Weights of a small GPT-style language model, trained from scratch on English Wikipedia.
Size: 15 layers, 2 heads of 96, MLP 768 GELU, vocabulary 32000.
Training: a variant of Adam for these matrices, 868M tokens, 13248 steps.
MLP neurons of a small language model. Each row is named by its layer, matrix (down: output weights) and neuron, and shows model dimensions 16-79. Each number is 200 + 40 x the weight over its row's rms, rounded and kept within 0 to 999.
A block is one neuron, or neurons of one layer that tend to fire together. After each block is what it responds to, as a language model described it from the Wikipedia text at the highest values.

L7.down704,202,188,161,193,206,225,182,101,152,219,175,175,186,248,172,223,194,211,185,204,172,252,207,210,102,275,212,245,165,155,183,231,162,215,240,157,168,164,190,146,190,221,290,144,210,203,239,251,203,166,203,182,210,166,182,201,161,179,241,176,228,263,180,245
Table cells, late columns. Cell values and separators (|, ;, numbers like 0 or 21;) partway along rows of Wikipedia stat tables, e.g. sports season and results tables.

L4.down32,223,170,131,228,117,134,173,181,177,245,211,224,210,189,207,208,189,283,175,137,134,189,122,172,283,206,161,195,238,274,158,237,223,147,209,244,189,87,219,165,160,254,199,294,170,174,208,146,221,238,267,107,187,269,251,252,190,199,196,196,215,117,261,175
L4.down231,190,229,173,190,168,235,250,326,158,123,203,226,199,207,170,182,181,198,139,277,167,201,281,220,216,218,129,214,247,231,158,265,199,195,126,192,205,77,220,159,186,212,90,187,203,173,207,172,202,239,235,185,196,183,203,260,140,144,223,199,234,176,167,173
L4.down238,213,199,160,227,156,193,164,255,106,214,216,243,218,162,138,155,221,175,116,217,181,200,200,182,151,250,174,266,317,135,199,238,143,148,223,233,183,198,157,169,193,179,125,223,176,235,194,190,232,243,217,175,313,155,288,237,202,175,165,204,137,196,182,255
L4.down300,150,178,196,206,161,209,151,242,200,216,198,176,174,211,204,228,182,201,231,249,194,103,222,193,208,154,260,216,179,196,176,210,308,234,174,139,173,192,237,155,210,207,198,135,193,221,173,189,279,200,168,233,184,270,170,238,291,167,219,157,119,214,164,201
L4.down409,129,224,196,198,300,146,190,217,171,175,189,171,136,141,290,192,170,101,200,165,205,186,201,229,219,218,212,172,142,228,194,213,120,215,206,221,182,155,172,209,172,172,190,250,159,162,128,242,198,280,263,247,221,233,285,261,155,219,252,209,247,148,200,196
L4.down534,213,258,219,220,195,150,132,201,142,165,219,174,144,200,159,216,201,182,184,216,206,240,204,201,270,169,214,183,170,211,226,197,182,173,224,135,194,221,194,178,188,172,175,207,199,178,167,198,143,133,217,256,211,188,264,235,149,167,237,118,147,216,275,206
L4.down694,169,206,215,216,229,174,214,194,128,161,201,170,219,188,69,213,232,151,233,163,211,188,182,128,244,168,233,199,228,115,161,262,173,228,170,164,191,262,166,204,195,177,191,202,134,226,242,267,188,151,203,204,186,177,223,144,252,269,238,186,143,176,229,186
L4.down712,168,228,168,207,203,198,227,244,234,198,208,177,205,257,253,197,163,193,222,130,163,242,217,212,180,186,219,156,230,175,207,169,153,207,278,264,211,235,212,257,194,164,224,187,167,236,191,232,135,142,185,228,162,175,193,214,120,176,215,175,204,206,235,242
Compound-joining hyphens. Hyphens and similar joiners (slash, en dash, ampersand) inside hyphenated names and compounds, e.g. Latter-day, Indo-Pakistani, Kalgoorlie-Boulder, anti-CAA.

L7.down180,190,204,228,199,244,210,188,157,173,136,188,140,261,195,92,230,247,135,259,114,214,234,227,216,172,225,243,214,224,162,165,220,254,265,249,193,252,234,120,225,175,189,201,193,162,249,231,147,183,209,150,221,123,168,174,257,258,139,230,180,180,235,182,200
New line/clause starter. Opening token of a new item or parallel clause: list dashes, indented scorer lines, quote-attribution em-dashes, and words like in, because after and/while.

L7.down74,166,129,193,224,150,131,257,178,213,181,219,229,137,190,235,240,187,205,231,233,210,252,129,217,235,202,204,166,224,203,209,195,204,178,216,190,215,197,197,151,219,285,188,155,194,161,183,252,252,184,233,204,176,162,175,228,267,240,207,135,336,179,116,245
Clause boundary before subject. The comma ending an introductory phrase right before the main subject, e.g. "After defusing a mutiny, Caesar"; also newlines after section headings.

L6.down97,237,200,195,209,194,261,276,217,236,170,192,229,254,252,216,153,186,275,131,215,159,208,124,165,196,186,235,206,226,189,237,190,288,105,134,149,111,153,244,142,214,276,225,209,236,172,225,281,199,163,197,205,235,218,185,224,177,135,228,196,211,229,203,227
L6.down110,181,173,138,195,193,169,214,128,220,192,214,253,152,202,235,185,178,189,212,196,227,215,178,235,231,196,217,223,238,226,195,230,227,167,130,245,194,209,247,206,178,257,179,235,252,278,248,225,171,175,178,267,174,244,230,178,130,150,219,178,93,209,166,180
L6.down114,138,284,207,137,239,267,232,250,143,169,258,178,229,142,202,179,197,181,137,208,151,142,186,207,263,188,181,229,243,190,228,273,202,242,199,209,195,242,227,260,168,167,200,195,170,206,223,259,232,186,155,227,182,209,186,216,223,163,289,208,224,191,207,167
L6.down124,205,170,249,198,219,192,176,207,207,257,180,166,203,187,221,172,248,162,148,218,226,166,176,243,243,176,255,207,150,152,200,211,244,119,247,218,156,262,182,257,214,218,196,166,264,224,237,219,232,139,259,211,274,175,206,219,204,182,229,243,252,245,208,174
L6.down346,155,196,239,187,242,174,256,108,152,159,211,167,220,223,242,163,217,149,285,169,172,202,110,231,190,194,273,204,196,190,114,162,184,216,176,174,204,258,157,206,188,174,205,216,228,229,157,201,197,121,179,160,139,169,202,293,246,232,182,165,159,226,163,214
L6.down586,194,217,169,180,232,251,262,111,223,139,204,183,282,128,194,138,266,211,179,238,139,167,182,216,125,170,261,230,265,159,254,191,212,265,186,205,237,204,185,175,175,185,204,150,207,238,249,238,264,86,176,219,171,181,185,306,215,139,226,262,213,157,241,192
L6.down693,139,206,167,157,173,223,203,156,241,185,225,236,203,219,221,194,230,196,141,232,214,172,235,219,189,232,128,199,168,154,247,208,202,154,170,190,193,193,225,205,140,178,246,190,184,233,206,201,239,208,205,248,237,234,160,198,187,188,210,229,254,274,232,179
L6.down703,228,199,216,150,207,216,183,148,230,214,202,276,230,246,191,226,204,161,190,156,111,245,175,187,173,204,197,248,243,211,216,211,177,154,211,208,241,182,218,143,203,200,141,211,189,229,183,209,309,214,242,233,189,186,161,157,180,293,205,215,223,166,110,254
Table cell separators. Pipe separators after numeric cells in sports statistics tables (goals, scores), plus colons and semicolons separating list fields and occasionally "Website" or "Release" labels.

L7.down557,214,226,134,183,164,263,204,284,196,214,256,207,201,176,182,206,204,250,122,207,239,294,142,233,145,170,232,250,180,194,173,209,172,224,191,148,235,242,169,200,185,272,204,205,240,275,192,238,245,239,179,223,219,185,228,219,165,179,172,225,309,180,192,216
Standalone space or hyphen separators. Fires on a lone space or hyphen token that separates words, usually inside a compound or name, as in free roam, remote sensing, Sino-Indian.

L6.down7,228,251,276,184,259,172,232,184,192,182,183,260,91,195,192,204,105,138,120,195,127,190,225,204,227,279,186,236,185,116,160,247,191,237,149,175,229,238,144,229,192,199,200,210,188,265,144,149,190,162,198,259,215,186,142,289,244,179,207,138,233,152,187,185
L6.down11,249,166,180,224,139,216,200,166,182,186,235,147,189,214,261,211,208,197,171,242,198,223,212,203,204,180,218,151,220,204,121,182,178,192,217,238,162,244,223,183,210,145,211,126,190,169,195,203,170,276,219,221,195,183,208,256,178,220,109,158,197,124,194,272
L6.down402,211,211,273,168,222,225,226,208,224,261,230,213,224,184,159,182,232,204,209,248,217,163,238,252,190,245,229,209,129,217,231,198,188,203,238,187,138,243,145,208,221,242,212,315,193,182,228,224,170,174,226,228,167,303,218,221,184,152,239,165,200,280,281,197
L6.down413,213,191,168,142,171,238,201,188,176,288,190,289,182,161,173,263,143,193,243,294,154,188,265,158,140,197,195,135,89,218,155,244,203,150,205,206,148,206,221,256,233,260,126,181,150,163,176,168,180,232,123,223,155,201,265,239,120,143,205,242,243,175,188,274
L6.down472,199,254,147,211,214,235,225,202,260,209,197,204,182,230,163,217,135,176,193,179,204,169,188,241,203,231,254,228,240,190,287,221,215,216,116,266,140,265,175,200,192,217,209,184,178,256,206,179,254,203,210,139,127,195,219,181,243,189,173,206,177,230,183,147
L6.down556,197,220,217,182,163,193,216,191,219,150,182,161,183,243,135,178,156,236,240,243,183,280,208,284,169,182,207,220,126,195,203,177,193,192,254,187,144,154,184,195,217,179,251,223,175,225,214,282,126,164,137,108,168,182,217,199,224,210,252,133,190,202,229,209
L6.down580,261,216,178,183,178,121,167,251,189,235,220,252,180,241,205,158,185,181,146,208,122,248,180,233,175,124,229,231,210,213,208,193,236,196,176,193,258,184,194,207,131,195,193,206,156,175,171,149,160,240,141,247,189,164,260,224,186,230,118,165,228,205,162,218
L6.down582,231,192,210,207,227,238,168,174,179,251,189,155,167,165,211,189,205,100,241,170,232,185,188,162,216,238,304,243,162,225,193,228,183,148,165,193,232,169,196,246,196,174,204,286,241,236,205,209,183,258,187,163,191,176,185,237,179,234,168,126,136,244,241,232
Infobox and table field labels. Label words opening a Wikipedia infobox line or table cell, before a colon or pipe: Gold medal, Sovereign state, Succeeded by, Total length; also year-range endings.

L4.down57,303,160,189,181,230,151,169,188,120,221,149,214,218,161,157,309,201,181,182,217,266,227,142,212,182,207,197,133,133,198,244,167,242,157,159,160,198,203,211,172,184,266,196,182,147,161,217,201,219,283,203,210,206,191,152,171,187,212,252,180,299,328,234,277
L4.down95,218,193,226,187,226,177,174,152,346,206,209,185,143,247,200,208,177,191,163,252,197,223,154,147,144,188,178,244,244,176,207,226,205,131,151,215,197,197,232,291,181,203,166,158,171,202,158,155,149,182,138,279,181,270,172,197,170,233,135,241,178,183,237,156
L4.down299,281,178,171,221,208,213,202,173,170,141,180,243,215,165,264,209,194,249,202,214,194,151,299,184,144,131,195,186,270,197,187,233,156,193,237,225,205,227,174,192,169,224,214,180,262,208,171,174,217,205,137,212,238,186,174,252,197,148,222,181,200,263,181,244
L4.down482,261,236,129,213,173,180,200,194,234,160,187,196,236,249,170,165,194,282,149,143,207,146,148,147,208,225,181,304,227,146,148,232,250,272,243,173,189,179,175,139,168,135,228,208,221,242,143,198,107,163,140,147,200,217,191,124,264,223,188,189,137,147,168,149
L4.down566,240,185,204,213,162,164,125,194,203,237,212,231,75,215,154,207,170,241,193,179,184,185,234,223,178,135,211,204,277,199,238,284,163,228,116,162,226,218,209,217,246,192,229,206,190,168,131,108,192,213,215,123,205,218,204,139,209,219,173,189,215,226,226,218
L4.down613,239,190,122,184,165,212,206,256,192,166,180,254,137,228,142,191,173,105,195,213,140,206,173,136,235,222,152,271,271,168,206,165,257,176,225,237,215,161,241,169,237,243,210,167,267,136,198,258,238,278,166,266,181,215,137,209,243,286,209,244,162,284,143,208
L4.down658,288,196,225,220,221,281,205,180,199,210,200,182,166,229,170,271,221,187,200,248,238,197,188,187,217,127,169,164,192,150,212,161,232,168,105,201,212,222,224,230,191,174,193,222,247,208,164,215,262,235,191,211,212,98,170,243,215,209,128,238,194,242,187,192
L4.down699,199,143,228,198,207,154,194,218,155,245,179,316,140,181,167,239,216,203,90,157,193,264,236,238,250,208,179,120,188,233,176,244,184,153,156,229,238,266,281,188,168,220,193,153,251,200,110,237,198,170,198,261,224,237,252,171,220,202,209,244,145,221,176,181
End of introductory phrases. Final token of a sentence-opening adverbial, mostly a year-plus-comma in dates ("In April 2017,", "Since 2015,", "Additionally,"), rarely name-final words ("Japan") or "(1930)".

L6.down1,230,137,222,176,175,230,144,180,202,223,190,272,214,201,240,137,112,238,154,227,227,197,237,245,240,187,197,234,206,210,239,178,197,243,185,170,177,230,257,178,228,212,165,196,172,157,237,200,231,259,224,203,200,213,252,177,168,198,185,147,178,267,204,199
L6.down51,257,237,271,214,256,199,159,240,140,221,220,250,210,132,217,218,157,269,170,254,252,199,265,185,220,161,237,197,239,203,206,212,206,163,215,200,115,189,169,266,200,164,222,252,262,100,262,203,118,196,201,259,151,169,228,178,210,197,231,181,212,250,240,221
L6.down202,202,255,215,160,227,178,174,259,154,269,213,243,195,202,190,171,191,241,192,208,140,270,165,192,241,186,162,194,189,187,241,192,256,238,229,213,135,210,238,233,243,207,176,215,225,192,156,134,217,184,168,187,201,204,305,175,143,178,207,120,177,203,233,246
L6.down269,220,195,281,146,190,208,205,222,235,194,217,218,125,229,222,224,188,207,199,188,139,161,282,204,191,143,248,216,215,218,214,231,161,212,146,246,168,153,191,169,217,181,192,173,207,154,176,156,190,147,251,213,230,173,179,253,181,267,201,161,242,229,210,167
L6.down306,160,116,154,222,163,242,238,242,180,193,216,138,211,215,215,170,309,121,223,242,246,164,182,214,312,179,183,148,153,231,127,252,170,227,280,140,265,232,216,181,199,148,197,279,188,181,208,169,242,173,185,190,235,215,173,175,193,284,149,168,182,223,204,199
L6.down318,120,219,201,208,171,165,222,174,208,227,223,127,171,210,175,184,181,224,269,170,248,261,192,199,181,179,192,134,222,119,143,236,253,267,248,107,215,239,181,215,245,100,188,242,165,243,202,197,256,202,260,315,178,157,185,159,191,125,224,175,206,137,203,180
L6.down362,195,144,196,244,192,172,186,201,230,146,200,213,105,224,232,291,139,256,101,212,242,192,181,158,244,125,174,195,199,205,218,176,248,201,188,229,194,230,210,242,246,121,205,148,181,250,203,262,166,192,224,214,160,157,194,205,203,182,146,175,189,204,182,215
L6.down572,203,79,152,190,279,265,257,190,179,135,207,231,142,224,123,195,172,206,200,210,154,278,168,166,216,201,144,230,170,148,186,253,203,156,149,199,130,228,244,157,213,128,194,195,196,207,152,204,176,207,238,213,141,121,202,190,193,148,162,157,247,295,250,234
Opening time-phrase end. Year tokens closing a sentence-initial date phrase (In 1931, In October 2010, On July 11, 2016), plus opening connectives like However and Additionally.

L4.down65,198,196,208,160,245,242,270,188,223,225,161,173,215,189,226,256,238,134,147,237,264,182,193,218,208,202,200,181,258,177,215,228,156,250,190,128,277,216,193,203,242,197,196,121,274,255,218,279,204,151,166,198,200,174,146,169,178,231,252,273,164,174,152,168
L4.down284,193,187,238,197,210,143,84,192,170,257,194,195,142,143,223,237,146,131,192,179,227,197,192,277,167,247,224,261,229,216,186,174,277,194,137,220,224,89,203,207,141,272,174,184,211,280,216,159,180,177,193,160,174,220,149,279,246,261,204,186,165,213,190,210
L4.down292,220,178,187,187,188,136,189,205,225,262,233,223,222,216,193,242,170,140,163,164,203,212,205,216,129,208,199,130,135,200,138,142,165,207,189,195,194,195,195,154,184,189,246,223,200,122,171,223,172,108,225,267,188,209,215,186,178,116,237,199,213,167,305,261
L4.down444,198,182,223,208,177,191,77,149,229,213,245,216,131,227,167,251,216,153,206,248,215,120,174,154,220,252,236,199,183,195,200,159,184,235,177,230,225,158,140,224,136,180,173,194,222,200,229,147,160,191,182,249,141,153,260,153,173,151,147,207,163,180,219,192
L4.down502,166,147,245,178,244,218,116,301,215,172,234,213,215,157,131,234,219,224,166,201,196,241,160,241,212,140,246,205,215,124,236,193,265,130,121,284,153,191,249,161,210,209,234,181,141,164,171,178,124,182,140,185,181,275,249,209,185,215,106,190,180,167,241,211
L4.down647,142,193,254,207,236,248,192,164,191,211,211,202,194,143,180,128,193,276,181,214,265,221,210,241,173,261,297,240,225,150,244,223,188,225,122,149,192,146,247,276,213,154,182,97,140,230,168,192,131,199,186,238,199,220,209,221,190,171,215,230,104,169,252,220
L4.down655,274,119,154,208,271,229,206,154,270,233,194,248,131,169,183,221,207,184,202,195,255,164,128,230,158,175,195,160,189,245,176,201,237,278,164,189,202,208,177,169,187,213,197,168,213,207,192,167,234,179,158,220,186,183,176,221,274,171,225,248,211,183,155,215
L4.down744,241,177,214,195,267,273,221,166,210,212,189,231,240,190,174,200,206,226,173,140,282,247,152,129,212,224,280,217,195,182,187,199,131,271,229,153,175,256,240,202,160,169,289,197,220,211,210,231,192,214,178,183,298,151,185,250,244,184,177,211,167,204,193,147
List-item bullet dashes. Line-initial dashes starting infobox or list entries like "- Country:", "- Family:", "- Branch:", plus weaker hits on is/a/at in article-opening definitions.

L4.down173,186,225,133,194,227,207,216,93,230,258,167,197,198,177,116,244,194,222,192,199,146,207,179,169,238,235,212,179,148,262,205,208,158,193,215,196,201,206,172,218,262,248,197,273,213,185,191,230,212,179,219,218,225,195,155,191,168,224,231,157,99,151,200,174
L4.down280,197,166,236,183,153,158,163,198,282,214,176,220,107,257,297,189,137,228,243,189,200,202,218,225,197,205,139,167,204,242,215,262,118,162,187,173,276,246,166,163,180,196,156,203,212,265,188,183,183,193,182,193,124,212,202,187,209,193,165,147,145,152,145,199
L4.down314,247,237,185,216,187,209,119,125,135,210,201,253,195,212,258,129,158,242,163,208,221,180,137,222,201,204,228,215,207,184,206,191,201,227,123,221,220,110,174,206,204,256,214,173,204,209,237,213,153,190,151,193,274,232,208,172,180,187,194,146,105,242,189,248
L4.down404,234,253,174,207,227,203,155,196,183,201,178,218,159,234,212,220,201,227,187,175,224,192,192,188,219,254,220,226,167,221,96,146,214,209,98,218,217,156,251,175,213,203,188,163,136,264,211,229,200,198,263,181,207,249,248,205,194,173,252,207,157,231,223,252
L4.down490,206,236,159,185,202,271,205,206,153,226,223,239,118,222,177,282,202,213,294,159,179,193,184,236,151,246,128,225,192,168,222,227,175,195,237,176,169,203,162,234,175,171,180,177,123,200,191,168,123,179,236,168,201,220,216,161,252,218,156,200,240,209,187,117
L4.down492,171,151,216,195,233,204,262,208,178,239,221,241,259,221,188,153,170,222,185,179,161,244,175,183,211,180,172,216,170,155,247,236,199,93,154,208,196,173,138,270,151,240,191,212,131,203,227,218,211,226,190,309,168,244,219,255,151,219,205,189,229,259,165,137
L4.down584,188,214,212,215,176,177,218,204,233,227,173,137,277,136,198,226,197,85,206,169,191,235,144,257,243,163,198,178,171,220,190,198,203,208,249,168,207,167,244,196,190,221,178,207,183,197,259,209,289,266,138,211,162,84,171,248,243,157,182,190,148,219,170,155
L4.down713,182,130,204,245,159,226,273,56,209,217,226,248,164,286,229,165,251,163,122,168,182,164,158,244,156,238,197,155,259,266,267,237,230,192,167,269,141,224,193,64,195,243,159,172,230,186,200,188,237,182,189,223,238,174,226,218,131,256,213,141,199,188,159,223
Delimiters after statistics. Table pipes, semicolons and closing marks right after a number in stats or results rows, as in 82 |, 28;, (2,009), plus third/place.

L6.down20,175,202,217,194,144,175,266,203,178,192,210,238,287,225,226,204,171,154,152,182,219,261,231,199,170,216,220,225,138,212,204,235,149,300,198,192,232,169,161,256,186,184,175,152,187,215,169,247,197,266,243,165,164,175,173,173,249,145,274,176,189,205,192,217
L6.down24,249,170,95,215,200,177,212,160,247,141,203,253,148,218,183,222,223,194,200,197,198,91,163,221,247,133,203,175,233,202,160,235,207,182,225,209,272,186,230,176,178,214,238,188,189,166,171,194,207,197,191,150,189,195,228,248,279,211,209,205,261,159,185,158
L6.down301,251,150,165,174,195,251,158,237,197,153,161,207,141,198,212,219,218,168,194,193,154,196,210,258,127,169,206,224,259,173,176,187,164,148,143,230,227,204,169,229,188,237,240,198,209,237,275,245,270,158,218,172,164,178,185,220,195,206,135,254,253,217,197,236
L6.down379,243,237,245,217,194,236,108,191,214,235,227,212,132,193,106,180,169,257,163,202,210,201,141,242,170,204,209,278,164,214,179,175,173,218,240,245,228,224,185,249,204,207,212,170,179,266,177,225,212,175,199,151,265,136,268,241,176,226,210,218,167,238,151,222
L6.down388,186,219,247,190,208,199,202,225,190,153,216,247,162,144,111,230,216,189,193,203,148,175,134,174,245,183,206,192,197,205,200,198,133,205,235,220,121,173,148,234,166,238,223,232,227,186,177,221,151,260,212,164,161,333,219,197,243,272,231,145,204,192,198,196
L6.down509,222,191,173,179,185,176,233,281,172,203,232,213,249,212,200,145,163,219,127,183,197,219,212,196,185,195,186,224,156,182,167,172,207,216,271,167,171,184,174,203,202,204,201,220,246,171,261,208,224,153,243,180,200,173,194,156,279,173,201,261,171,208,235,213
L6.down512,187,195,126,226,206,119,226,207,192,182,213,157,133,215,262,262,216,137,216,195,261,235,126,117,173,204,129,117,192,200,154,167,147,220,186,210,147,176,204,204,176,132,205,247,184,245,222,218,223,197,216,163,154,209,168,185,191,150,221,226,171,150,265,255
L6.down725,154,223,298,156,116,175,190,237,114,156,258,249,216,176,172,175,228,176,168,210,187,241,170,220,193,189,146,167,224,165,207,164,228,231,256,106,265,161,212,205,241,250,151,203,248,266,216,221,209,226,236,144,212,134,213,224,229,201,216,296,193,213,181,247
Compound-word hyphens. Hyphens, and sometimes slashes or en dashes, joining two parts of a compound word, as in one-day, first-class, pro-choice, jazz/improvisational.